MLP neurons of a small language model. Each row is named by its layer, matrix (gate and up: input weights) and neuron, and shows model dimensions 186-313. Each number is 128 + 24 x the weight over its row's rms, rounded and kept within 0 to 255. Numbers have three digits each. A neuron's up and down rows have the sign that makes its largest values positive.
A block is one neuron, or neurons of one layer that tend to fire together. After each block is what it responds to, as a language model described it from the Wikipedia text at the highest values.

L7.gate734:110161132136160148136160135114119116179160135141109131169145115144117114107140098177130182131170132133134113125121153148137107154099162110147091132147106111145094138122112086147121188117138127162117139172113107171132129144151137133102145130146158174120160165123121159153140114161129142164140102121152139135140103154114112123082115100115125113156135105120099100069102099096115154159141
L7.up734:144118167152088137127110176139120111126105140123148126163144159171123135157122118131114169165160160126134134114176133120129097121082183129167120175174105104160150146125103144131122168137207150198128128142131090097135115114124088122141149097162161183144130090134085138130157122124122151158176121094132136155135133123119130165100131135137160126132121119131111095087118109101115143164124
L7.gate1202:141140122097122105103135156087154111124141121131126161127150093129142130144091164116107127153119130139121123128150120147135087164136121156102092097110121120127120138135128088122124125132187181163139121098125092097125131146148146104134105092150079140127126115115128177073128113100123151155139094175155117120097131142159131133115127132121084107104150090108064076098089138136127123143136
L7.up1202:126109075115192121095162150135145108149121103123106121107099131155170111158161102137159123127109097135120118088135116127151134141092142153138137155072100100143155128142106120134125184096121129118129091165145127126116116138158156135093147082135155139141088098168114170143127123111137152147126118113151113105104120081128108139094138152128097101113140139146113086158119106085131163138072
Mid-title words in titles. Word pieces inside song, album or film titles in discography lists and tables, often contraction endings or small words: I'm, It's, Is, and.

L3.gate13:144121109131128072105158104113145110130169153096134127124132130125169153154103150176111140122118120153136143114106118145146145072152160172149174135117083159113168178115136136145134172130166147133113144129136119082147157146148118118109200096134131106069101132134123126129106125102104114088135124126111107129139163094112117109174143162129110157146133161154127154155112110152119180130140
L3.up13:157094127129127153116151116145098168192131159138148129141116136096126102127121103126115107135085098174110116140175120093110122130100131111114120144109113126104156104079113101157117111080135134165097120057133144102152168110135149117147141115121155123115132133106170142114108127124173120159076125165134094094122109158107167105148092142140130116141180160129110126132135114141150128138162
L3.gate50:140119154096081148134141145136156155166116168126154088109139116125158140135092162163126093112164164112109152151122103114119166153154142102130100121096163168144110088084133113140168113153140106111148121137092104202115116143109110124102135119158118154117108093121109105138130123102113134082155100118106129142109085152116129101117141143145138126157085099123129096177164094166132147147165
L3.up50:100104084115143061094150093137094118124083158120140139134103178151093145172151139067126114114133055165174147139112111168142090151169150115101091121116125143113122124095125114161115156075146156107138117133099064116128133150185136101127177134100176132156142145137129128127118098115119164141178143063154137120107105111157143108136151106081105165157141135125134171109147111112165144121194
L3.gate654:124152084153157093158152164133116131118134127175137170104108137144130120150103132133133142132121104170117153137134110134124157149125168103138123125162122182149127117085109136150197147121137149102115108110162103113133139083149046132167142110074150169102131147171165130139133113121174115136155122116093180125088153141150119081134171101125084113146164130112138121111171153178123141132157
L3.up654:143114110142075098136103130155139113130111164154137094115144168121110142161107092142107122129116151156127147148101154125114161114136113115115108110109111205122159103115101113121100144131126105140127080124123127094113111135120113063115109155166118153130128134122130136133119146133149166108150120128142067131082140130118166163108141167126130104146133132079147135143142141126125105113133
L3.gate712:143119100139147131136095155155098140155113122111149118152097161128124083096156143136129102135124081157130115129150094158117153108088149128086117128160104132152116118123167120133127131097116134140127129129146098137142127143152152128121096062131159115124151129112107148114140125130112163123162113112151105124123144109135110126140170095186134134122113107105147099118137153144086137151140
L3.up712:109107147129095134102132131127142119114155117139138158123097132135091106119138136081118142126105120136148131156140133193123139114142138144136116120125155128090168124146141133133150098130117126132134164115123162141131118107146114142128084166127156111158144139085157162112133182123145105152148115149091147082184149114159122125177128097107155116160131126120118134135154156092147161150097
L3.gate774:150119155137124116138111087131147141147133141146123084153122117086085121091110144127147186159123112152150123145113106105172141172119092126146114157085129136130142139122167161163166153080133146109130097125122126189095161117111150192121126125142158123093120090120123110137129122133134135134129128111141082114129125094133138112120127099194091148076128126128114125129171122139082119129137
L3.up774:117122130108127168152076146134062132131121149121111155097078147143179101181114121138157129125094120109144116124182081148127107104111110172092094071106122081112093169131131135112169153112080119145094139167121084127135124168137126162150122116150088114125087134149133134131168144135134173101103197171146160137152087127097128112142136135106099160154134140144104138148088132117100151113152
L3.gate892:130122076117158112156122121165082179053158125144087103114131070118125131116121111107074125105148117117100125124108116153124104109111116132151140144151118095160155077094150109165102168124112148104136085131144161146141121170085149143124123156133135145139098141132130119140111140202134115156128153128095124104086125130102136193137109098175111147141114140101115138129157136144142148114151
L3.up892:093142118126120116116144130103149121122098082184152103113086168145115135171158100118129134114127148129173124113132138143119153164136134169181139095117106149105120150160133118100126164098163098166127122127095119109113134147090101142132129094083107140116123158106126164121161142096110167175132111149125126078145158121144101090147147131109120114167114114083133137111098127164151121200143
L3.gate927:105183119127173079126135121108139135130156145141125157148083165144114135165113143127119127110168098106109134154147136109119207161125152095068098120115139140103135106105123104146116169143162139088141083100148086105144119130097132099141132137159130135121107125138125145114174107143161138151099111105145089112147150151156141144132120113151131132123084114117122128104126106126087116159124
L3.up927:077130102141127112107175106137113126163064130147125156173130097138138114150174167134118124105135160162135189153118121139106098146147133120112119143115187144160129133102149137188150145128150087113081137121129180137157144139110089104111129079106149156131115097106135147123105135113129148090129133154165100126095132133110096132129107088139163134108136140121162173146118137152172134130175
L3.gate1224:138137090139141128127122091149131185119149146106136101153101150124139074123147175147149131139121172156111129125139115110144115146133152168126148154137157158112128150111138110094141143132128144111161105088080122122122152146079155135095126130137131121124068117119121124141201077139156130106122126152128087129124137106137133089153131119140139134158129120128077120145093126073123153116147
L3.up1224:149147140133107164144115120126164139154137165115145099115098121182104139098099142110121120110113119128127116140128089128101126117127144136109139153144137126148142165104123140128074138100148124158103142161129112146103132111131118110112072087148135133182136114134131137147132122135130120160136100080093099119130102131123140119144166085128091151113183114161103116119116109122138116175134
Mid-phrase connector tokens. Slashes, hyphens and periods inside fixed multi-part expressions, with the rest predictable, as in N/a in tables, mother-in-law, editor-in-chief, U.S.; also later pieces of split words and names.

L7.gate167:142149168116167084131112139134133080137131162083119159076131138137142107127139128121138121122140112132128127122149124119114133162102152111108147109161175124145126132104144102139144097123142138131105131093162155110125128101109112151126130182145136107130136155087144166147152143129125106168133132125142133162153087118141161115090131124135143106141154139139150173118132134132108135155132
L7.up167:127157174066144159104167137127152082098113146048168082091134130167124124121155144125114164131120124166127116112152174123159119106153126128083099148127116134127110153111180080114120078184114135147155146122108115140145143118140121097140145165110117112139139128116126096134172118125114092146148114153158089129112139089168091155091145138127143138137118085159151130158103135127128168154141
L7.gate507:089126145118171146157140099134171125127142168137133119143086099144140121141141153084142151101146158096149100118117120160115158140157128142100131141143138142120140161112090117148106143120141087111142127137164103146111103139116160127169108195113113100133143123163125077121104087122083124066153093149130171129103132121160103121107181163132097124146111158125151120150131134154116149153106
L7.up507:105129134146114125132124134139133097182149170071084110088142113139133098155116144129136147116158145078151140093130104104137091124120119126150104136105145103110190166097149143080129133125114138128114092119127129162129118176141084141134067191148095176130151157121108131120161132181123136121099110148107111169130132110154110120118175117125122142109093138087178178131132102153130097128118
Pre-verb auxiliaries and infinitive "to". Tokens just before a bare verb: infinitive to, modals (can, would, will), not and contraction pieces ('t, 'll), often in titles, e.g. Can't Jump, I'll Find.

L3.gate717:113128121132132133150148176140177107140124136112122137188111106116153093124024173160149124099128151137120094154084125128110148128116152150144121136137138149114149116148099125159111146142144143142117145138155102148111160120150114118136101173147099157140155117121111139152116145131136156138122097140145118126125135157174087143116131131138104129156103121104135111146139155121116127105131
L3.up717:116141142155130130090146158154137113124118144109110127149144155123130161135140145100116108116141134164152159080101109153159167171119122130155115070100127126148134151137128125127101123065112068148129075135124150139140091163099117086143118117117092127122099114143126133105091173158160138120115141125106160146162146133096166104142119150141179133136164120134144132157094129108114041122151
L3.gate778:106153116145124094121105153138090137106115110121147131113114099139191101103133156106106095126116134092089123112129129116100122132105129114133150116128114142166167140146095160111117134149152108100130147100119112158144160124122101104063135091136121144161111125085103116128152151101094173123150109124118184138091148109133153103089160106101131104105145157104141091164151149121088130134136
L3.up778:088126146129093074116169147088162121125085126146100110107133134108136107156163157075132108165122123075147101138102119119107118129098146109128132118139110144138124108080125144111136157164103158129129092119123121108135127167146150147125125116112146105134130137117131137141147148114083151111137130124091125148125095119139107186127142090136143144108109156142120151153142141141152112130131
L3.gate815:106105153159123172145180169084108090169120127143147151111152130103119111155155128084150111107134121116115133149144185168132143156126126156151139146112116112103128115132149177091106100138085096116148130107111111119159125103149182158047114148101129097108138119156118122112084120154123100149125134128137137145135153109152137120118168181123124119128119130176149088106136122124128117099099
L3.up815:106101118138100082141084114148159146124088124149113140146096161122125135123138132098131136170092103164176126115147134137136141114098160107139121146091133149206152147139141139134142144124136131117164124151142145121133114074180134169151141153146123156072076131082137116138102149118112085144190148105144148137146132092148126130130133141100094152104151154102105123141120119134119127181153
L3.gate899:193129131127085173130119127133140081111114152131092140138128071141115121117103138121139132106095169148087119172122148127089106143146118126169158116162151114136053106091093147135137168130131152113124140126125112141083155109128091130105159162079158121110143113105106101111111127130159132079177137135176117141167104133112117100103089135133137113125120143136109127131140166127144146108141
L3.up899:155139103136118109157195149123140134122127126101122113101161117145152127161152123126136116099092123123164148112133120134146096090087124160121113101107130169109094087116127102128137128122149115127154144137092125149096120160114122138114129107114149137141108103100117116146138110110128128112131179103099136186102114147060121124094103140140102098158145077173106124131137143142119100126120
L3.gate999:116111128162141145172150149115121137120127137123126216147147156086162135117133123076114152136151136168111156083168121126130148141077157117107136106114142119173152104132112101166126095134148091102153122115163125108127131140091100172139092140099135115105114100131113126102125091124108079120139133123110105158143143124116112181113113123146167103146111122124173098163129120150157158144114
L3.up999:130110093114137127128120107133110091154119168119136144084118141121151149099092102138098112125140135147101113131112112111093096180131116118165142059144113117087091109125117082079154158160175075152153133138148151165122148139133107106111123139146146102099131115168108113104127139146142130136105107191120117142128185126129115093134117117154160163110126140129110108157139165165140084140086
L3.gate1110:133120121161101128161107149146157160135120110119138151110108160164110153072115120134115188127143110131150117111146171119131163141144118103140137127098115142149115125163087091128159085116116112103140144140125119153146111137104150128151113124137129171135148113128123108076118120169159127086180143113111138145131154086077176128138113165149102134098104110142115140136152139122118136108062
L3.up1110:186142091188120104119152116116143094107113122128132126113108123160125109108109131132171118137156123134131113145123120170088132112159097125137125088143096137152132160139100102140161160110078132092152165131147106152127104122084121091096112157158118125129085135138127133129107129111175124121129132122124178120128139123147149076178108178146123118146076107104066077124179156064124140127136
L3.gate1241:134136128099103124121132115135114130122130168104151162133167119114127087117121153157154107079128112155131111144156129111130138158109108114141114153103134129133197118153133070187100160112149083132131133121120175080093138118178136126108140107088144100119146176136133112132151141147130120096115104093111136177116119145119176128172156111134138130105140109129157167110160112127114143151175
L3.up1241:101121143135124156142146128156109137154119108119149181142098111120142139162112123105157100155134158099093150126097135139122125094118069095130137145098120075116171125110118204101154113166142104114096139136118135113137126132168094132105110150112155080135143156143120128107129118140133121119115132155128135083136093113133114130102143101123091138128104141101115189084143165124114154145099
L3.gate1267:178114082170141105139140129168087146147125098086162147143150175123112147128082150138116136139119110129162128180110099142146147105128195133157127133110125149119125138155132132130146109159119106123124165175118140146137121185104159103081100124146146125129117160121112140115080094146097134091123091152124117162123238103126108119110148109184146107138122106142148157142142143135151101139119
L3.up1267:119115145123111075167105131157111116163110133105175167134157135146127135139172108139131100111120114122150155133124129126114129143148147108119105127115127133114156132109128171111108085116109164120132120119143123171143115107114139160162135165146136097114109141101147133096098112150152109160144108133112129117180129155083124115147124152161054081136130141149109120123136140164115127147103
Predicate-linking function words. Function words that join a verb or noun to what follows, mostly infinitival to after verbs like began, managed, able, and also of, in, into.

L4.gate88:132138106086130144163141087110130091094200177144104109149141096140127125123121189129156100168152103104091091150111101109136111112123120147125130139128115117136100104103092141173130125134122126117167116174141144104133119140093142131110115169116123100136115139100106108158147138147086126139114166151180140110151167098191178123149173131152145157106118107133151139138093112108115137120096
L4.up88:103125126109124093113090145086138127080178172136169142134150089139175110058125102144144123104133152141139138160140119109142145117118111141102108096109138100143107093093104110174171121093148101092135153090176126130127143117158092151067157101152103118144172103128133121137103144146120068190118122119103110139116101123111173153141139104114086139125184175113099154139156167186102137124165
L4.gate245:122124149136137103120141112131080154133161116094092116151141138125118096133144135159129197109106138107138145117087103168143111095108115151130135099109150125087136093088096145134154146123105118144082125124102078146142124134158098113117142129097169137132126094175097090148123133099099164135136093144150103156107093134145140151104116113153110122142100130099173138147137156149108141102137
L4.up245:102093133166135124136120103105152122141109132117108181129119122118105111153118099147173112155116132108153127168148147114135126156113080125144124111167135150155122125149091125125128123107175121124145132122119201136107094127126116074143070093112136131116148089112135099109134105108125151165154115134163099117127124118124166117132143153099126128143128101111088140102096121149126143100171
L4.gate351:125131106096148110130125147097118130132104153151097130086113134091126156129114131150204156118111113182104136089130103101131115113103141129143092137137153160129127127146112086161107153109170111139131123123163145093145130174159127113121128157107127137136106135091134134134171101119140133145151071115112131166104124135127089135112167165143092127130103142080127174125115090128138114131123
L4.up351:120173122139177109122176091110111154158091138147161185108074095134106139154105135119143088108111095155104128145126140139135094164120121136171122064147125137126118112103158071107150113096150114132147124149144118106104089073131122047109103129112151100109104103157110171128121146088097124090171095119110088158151103123158122153142133110100104141081153124133148109103132109148072152126149
L4.gate356:140126143124119117129140144119126142095155097095117099142149140084107113131125125113119118114103155107149157141137126158136124143091171153174140131148133123153112121173095190110139130057161126118111110133149127095133071121111121193112135100173125137123109129107147140113121110102099130131118115135085090117142112123148132122118123121089151188114118084147157126139145183164114121113139
L4.up356:123189146153173160171168103116126113118127072113118137158107132163142130113152145100133138134141137097119138116131124108133140115102137097117178166131127155084146112135092140138122132119142097085094077152139122134126124094135116126141132133155173123074118131115142161119124181134143149104130152143096110144140137121186118148158129101112135156118114140168130142137102152101120112098088
Contraction apostrophes and slashes. Mostly word-internal punctuation that splits a word, such as the apostrophe in can't or couldn't and the slash in N/a in tables, plus weaker scattered word pieces.

L3.gate216:115124117097144110134095143128135141149155131160134144130163130165111109163094087100155165080159137127125144084110133094157129131107126136135120155170155116171125107113176098116100126196146112140126140102132140178165118153189122126093104111140115128114143144127136114142118108140128150123121141138143109117092096103106136144123132176127116138138107093094120095166133162104107116102085
L3.up216:132141105151154116143149107141115125113141166144153107147154139140171085142155155123148150101145123117159125106115100122141166124124121166123181120104099084123128171112143103110113144115103157149126135139151171138094129142117081144164139118110113125146054136162110165122153159096157109121153091128164127122115131153133107104081152135123131163086137117076092121132083131120170146135135
L3.gate251:118117113138161146133139144144148142160087133118133102110101142147163086144122104150140139086091133138109112050116144150175098150125148121118099111141166093135116097119148152087106108145130153121139101112162089126128110103116119142127133120116176136155187131110133135143173131114097119137161149049175124098150099092128147083147158124098104160103132127107135116118148155118084176125146
L3.up251:114187146116116130136165096150147111162127125141149083114129120135150105158152095152152150157080070120152134136127113077121069138125139156102118125120148138116127142146129160126141107145141134145131106104159123132112120122137135105151120134148140141152135153115127146162148127111112110158099091131136159153163129126139133131089098137167144139125114157105109113093114092118142105172114
L3.gate285:154151107113116123097123105149172126128079102078101127130186095133119127112124154178122113108104133123124117119096147121110164126095104150120124102095193132146107134166137112136170168117135146122115096103107138133140129115097116155125124132126093088111169144132104168128150138128147094132085124150128099130093079115152115107101112100147174151129150107126149118069108093142140129096113
L3.up285:169145099150124155081110106109094138108153138094154111161151121111094125107137155125153092130163133136142113113084127122147117114082125156123135131118167102125141146120119068155159139098104149112131105133096141164175120142145137156110126149114103120064135137143115131122171103129153069126097094115176129092103063134151104137114096132160144128117117119133137096098156121111140107111107
L3.gate291:110092163093096103172111140129142140120119131151139126118112091128148117171123100149119117184158120089130145125175122109186134110114111151106154115161148129117128137147099147096127122109083132147120124065131132132131124116108130099134092157118108119105128128158110123137159140123115117140152121146134135127134147110126118135144142121134172130087109134104131140139123184158136182139111
L3.up291:161108113138071134095125135175136179130132143115118112110108104155100083131150114098159142151125137082159135092114131164156142104098137125102105125131112133146128152129117140176104129114088109122157121102110115141101124129146097090095132182119127106099132161142145092106129142112135121087142136133128129094136163145125078118118141125096173121120162126102146113132158157120098152117146
L3.gate467:114150129159115155110126131136076125122084133111141149092127113128140084141173135102125164156124134111138132117160146086183108152121136111142120128149161146135179110174149168133095147121122170139139123113149128172104131138108150097151111141145168084136172116124127124108107151114115098104143125138179101139151145132133122106144067157107128140151142145132105144120101137115132147131149
L3.up467:174143124144123143121118169157161115119128125087133144118144100141140145120136169118119129161065134131156143134134137116131136144118108117112130150110138186164116102181119132114131161105118146147151113105139147170126129130090100123112082181124097128122093132136147131131114067177162143159128095079081164147126155139087104078109103104157145187093114113112113121148082126112096131128120
L3.gate660:190134137159120113141105167143112146115108131136098095151121111164133114103128124167137184150136140123148124083133106153120103122144178125111093184104125132112135123118106115094132095123121162079123141131181119092113119131136125172117101089130172136104143135156125158137151129112148117127187165142139132109133102146144135170140110150126099197132146132107130135105124144090123139128145
L3.up660:188137114136133145121109158105117143144153154145086065098096101121142091130112119150120143100141106125161086130150070114091129110151128122140092171128160102129107121132091128142149117084134126151111148096136142130095121131182141159125085159108110095111175124140139127145114149136174092122127130128130117090125107127111080108154149116134135143109137105119146140102144139144105125127182
L3.gate907:159108118115210119113133116136151155140156099118147117132169118141108106132132122097137134130129126121134139130130128163150088126130123101147156164144158111153141094088107162147110166079084091129145118091112118114136129131112132083138086107070061171138127131078112113148081147093124110126112137134124159130131118117170082099134184096126126109142158189096124100093127132104114124101124
L3.up907:147158100117155151118100105117128139134146099118119137100141119129156096153135137149122114121173113129104113122166104118112072142145110097153113150116116138119128121086101127161186079110139118126131141180112120111134147156118117146105132121124158120116134125129142114118167109084132116125106168150164123123112116132152135098098091152126157159130112139099125166136151086125109109115151
L3.gate1238:115148149122157144122096155138128097127077162113113171133154117138125105167138157130142139088112129122126121115127133131146088129097135111089112147133159149152112154150103197131149166124133176123123129132077129131121137148168115171136111096101093154111125124136116114140113068107157151126116135103171132105099120084151116132122065142149142149102130121058109090138083154116074136174127
L3.up1238:163134135138100150119142159112153117146099131166092127140141114102079098161118153159142134130120157114177123146150122112159132142103131131081125103117155146106134100173112114159107128069144205107131109134172107154141104123142112170118107140128100108137146119156138109180125139137117139117148112100166112083120097081161048140133159152133111097079139148102139111101133157132128106141098
Contraction endings and title words. Contraction endings right after an apostrophe (ain't, We're, I'm, We've), mostly in quoted song titles or dialogue, plus inner words of titles and names (The Hole in, Home from the Hill, Marked).

L4.gate22:161108138115164131080095125082163139123164099130128090126101118122153160113134144137133173119139103177125103123132111136167146113099136109125132144122121124119180154167145132164114157126121093135084123101132170137147115146154128120150135133141145105160162149135124089184142123136112105167103119130119143126132144102114135103068120134100158123116093141094095093115148143112143118142125
L4.up22:142180110161117138119141132101108143130099140164147132143136105154154110160120129149153111144159090132136165139107150131150101139126116112135147166137138132124143085107116149113110138136120152171112115151132149113100130134137147105141105098135146122177161151103145148123120109141105129163176077135136170127133142123150153153154109139148125173119161119176144141139115103181130168155094
L4.gate311:125133107116118115098138152098170139148155151124086132126100134151156070178107129102139156120134116112153080148151125128142073108154169115165122135145120140173128158108136100106097159114096142158106115137125166163168160142112141117106132122086111137090112137141127135173145129068104116148119114110161116143143158107134121116145148137179129117121144140179127149157060122106155138101144
L4.up311:164148130189133090122129153174203126138192099105142106126125084144118118113149174132077148103086077058157138133168115099183095151138110125130116155139166091116155124132148075154107116110095118142139162133115113128135131107121128118169091149127126128132129163118130130162093104173153125093145105135081121120098097119149132126123106127124100141149123121147074127148099087122149134105174
L4.gate753:082133112147189115065136119159137161159166117111176102163113128107157171154147127127152103135117103092088102146115099146146145105118188105142188115113115123111132104143110167131135121125136144144139130099144115137133111106141158099127170109118108150146143096124111118171099160114156173105144149074153151148143089144132090131125134128136140145088129133094132121093098114114109111089115
L4.up753:079114135127112114128128132122171129128159127121137122141140107159166118129146147126142122151126115091120071119134161124098115123146143134136104109143138146166064142120179124160103147116135151111115109147076123133104128147116122063123095158180114128184159131124120175147123132096114120158174126136132085113160125158130137121144135163140156119102113107122125117140132099125115108138150
L4.gate876:093134110166201110075145119118102119143133166139127093107154136124144120117152135137149101185107106146103082121131094160133119110136168109134082127112141119136112123125121144082120141126160164114082194111105115089114146094153109124140149111106097146128166158149096187150133096108124104103107143161064152152139141150150126127121163111120110103122141119079108121139125117099109116088119
L4.up876:156160141141134120167116179106161143071116120150149138108156125144145098103162119129099150103164135117139115129125135098124122124113171138181109152118165121166124116123139155161092115152128148086138102081168149130145102135116131098055070131130123129136084132135137150172159141130156141116108100128099126116126136140109167144106118122091098092136063140104149129104092124126106173133150
Contraction endings after apostrophes. Contraction suffixes right after an apostrophe, mostly in song, album or book titles and quotes (There's, We're, I've); weaker on "is" after There and census "age".

L4.gate153:147109153091111141132091087134126126140140123111124127114118110123100109119124121105109141089143159102109139122154136129142082118109148203126147149121115122127131124103141101158132156120140124162116125134131112139121076156147146118103179120094142086139134111175083140122159117135130162134091135145114136142110201121129134136150122080131125101124144127123144121139138136148117087123135
L4.up153:144116131098108158140133120158097118147144179168101125132152115145132100133127146108141141123159114112143123123105140147111145188110116108144102108142117084135110117125099143147106139099103131159083116146144129116123114119120137118146160147191139145122142107125136120151116151160149112094095103100140133121127126090113157141110183133134155194100109150168120126147161142135106156099105
L4.gate217:110123145145131127114112150094140071134161122132146125123139104097113159094095169110132152150088136125137112126105133076106155131140140112120137167151144111125138115126138148139114132150138149119111124087108090161125179124144136142120114137093119119114138104108128139116127087115126119124164159135147110139160167141124084142113100142147110151139159090124173149137145138165080124135074
L4.up217:135108145129105180167107176124144154126136125120110098134150129141117130129109127170092125134128105128102142125145112145124201130152107135124115128156112104110108089146151112158108066125114153117184147134147109154155128150155099145089126136118106139115164107100139117167102121113140084107171147100139143128143095122110144130150117149075140111116150160113133119119119072103101164136140
L4.gate525:095122121168128161106150126129119129121140133106149123156145071134130146134122111106050146127097124098128114117097122119127137139121110116128119148135109117111107102140148140122110122104142115083089030127132168163112133128139148145127113113112121159158144114152103125110123142116117163130116082128162138137097144134103119166075161145139139124148125117108137155093167135114147114128152
L4.up525:087146162129123170116139125098171130132139184119119111145110120137163122124191077104101109130144109184108074157075126121121119135135143126134150103137091170079103101109178085129113143134174084136167126114129163103136093135132163135131112140106132138121136163113104147141151160138098131137110093127157118163134107128076117133152165125128137136102130100134152172124122157142146136123165
L4.gate966:131127081121123079157168154147138111136147134112122124125152125125141106133112146117128144088158119128138140136108109109122159135114131127104133132132103118095094116117165142116116131119134144137120127138113098096122067115157085146120149106124067118142104104121127135123131165106120113121150141109106101138103109107159164094120100132143117145177130162126149162123123107160165184128113
L4.up966:127120129153144094145124085107107123138169146143128174188193147095131132121133117155117095117076126097129148103100100144069102189147099142151129100120126133127138087102139163131113085150114151122109123121111133142099152146143112146094129134099128152095160083143153111146086123155155148160137105181156125117125128149142154103146133133148150118118147121103155161115127154144126130100094
Infinitive "to" after inability. The word "to" after words of inability or difficulty, such as unable to, impossible to, refused to, failed to; more weakly "not" after did, and modals.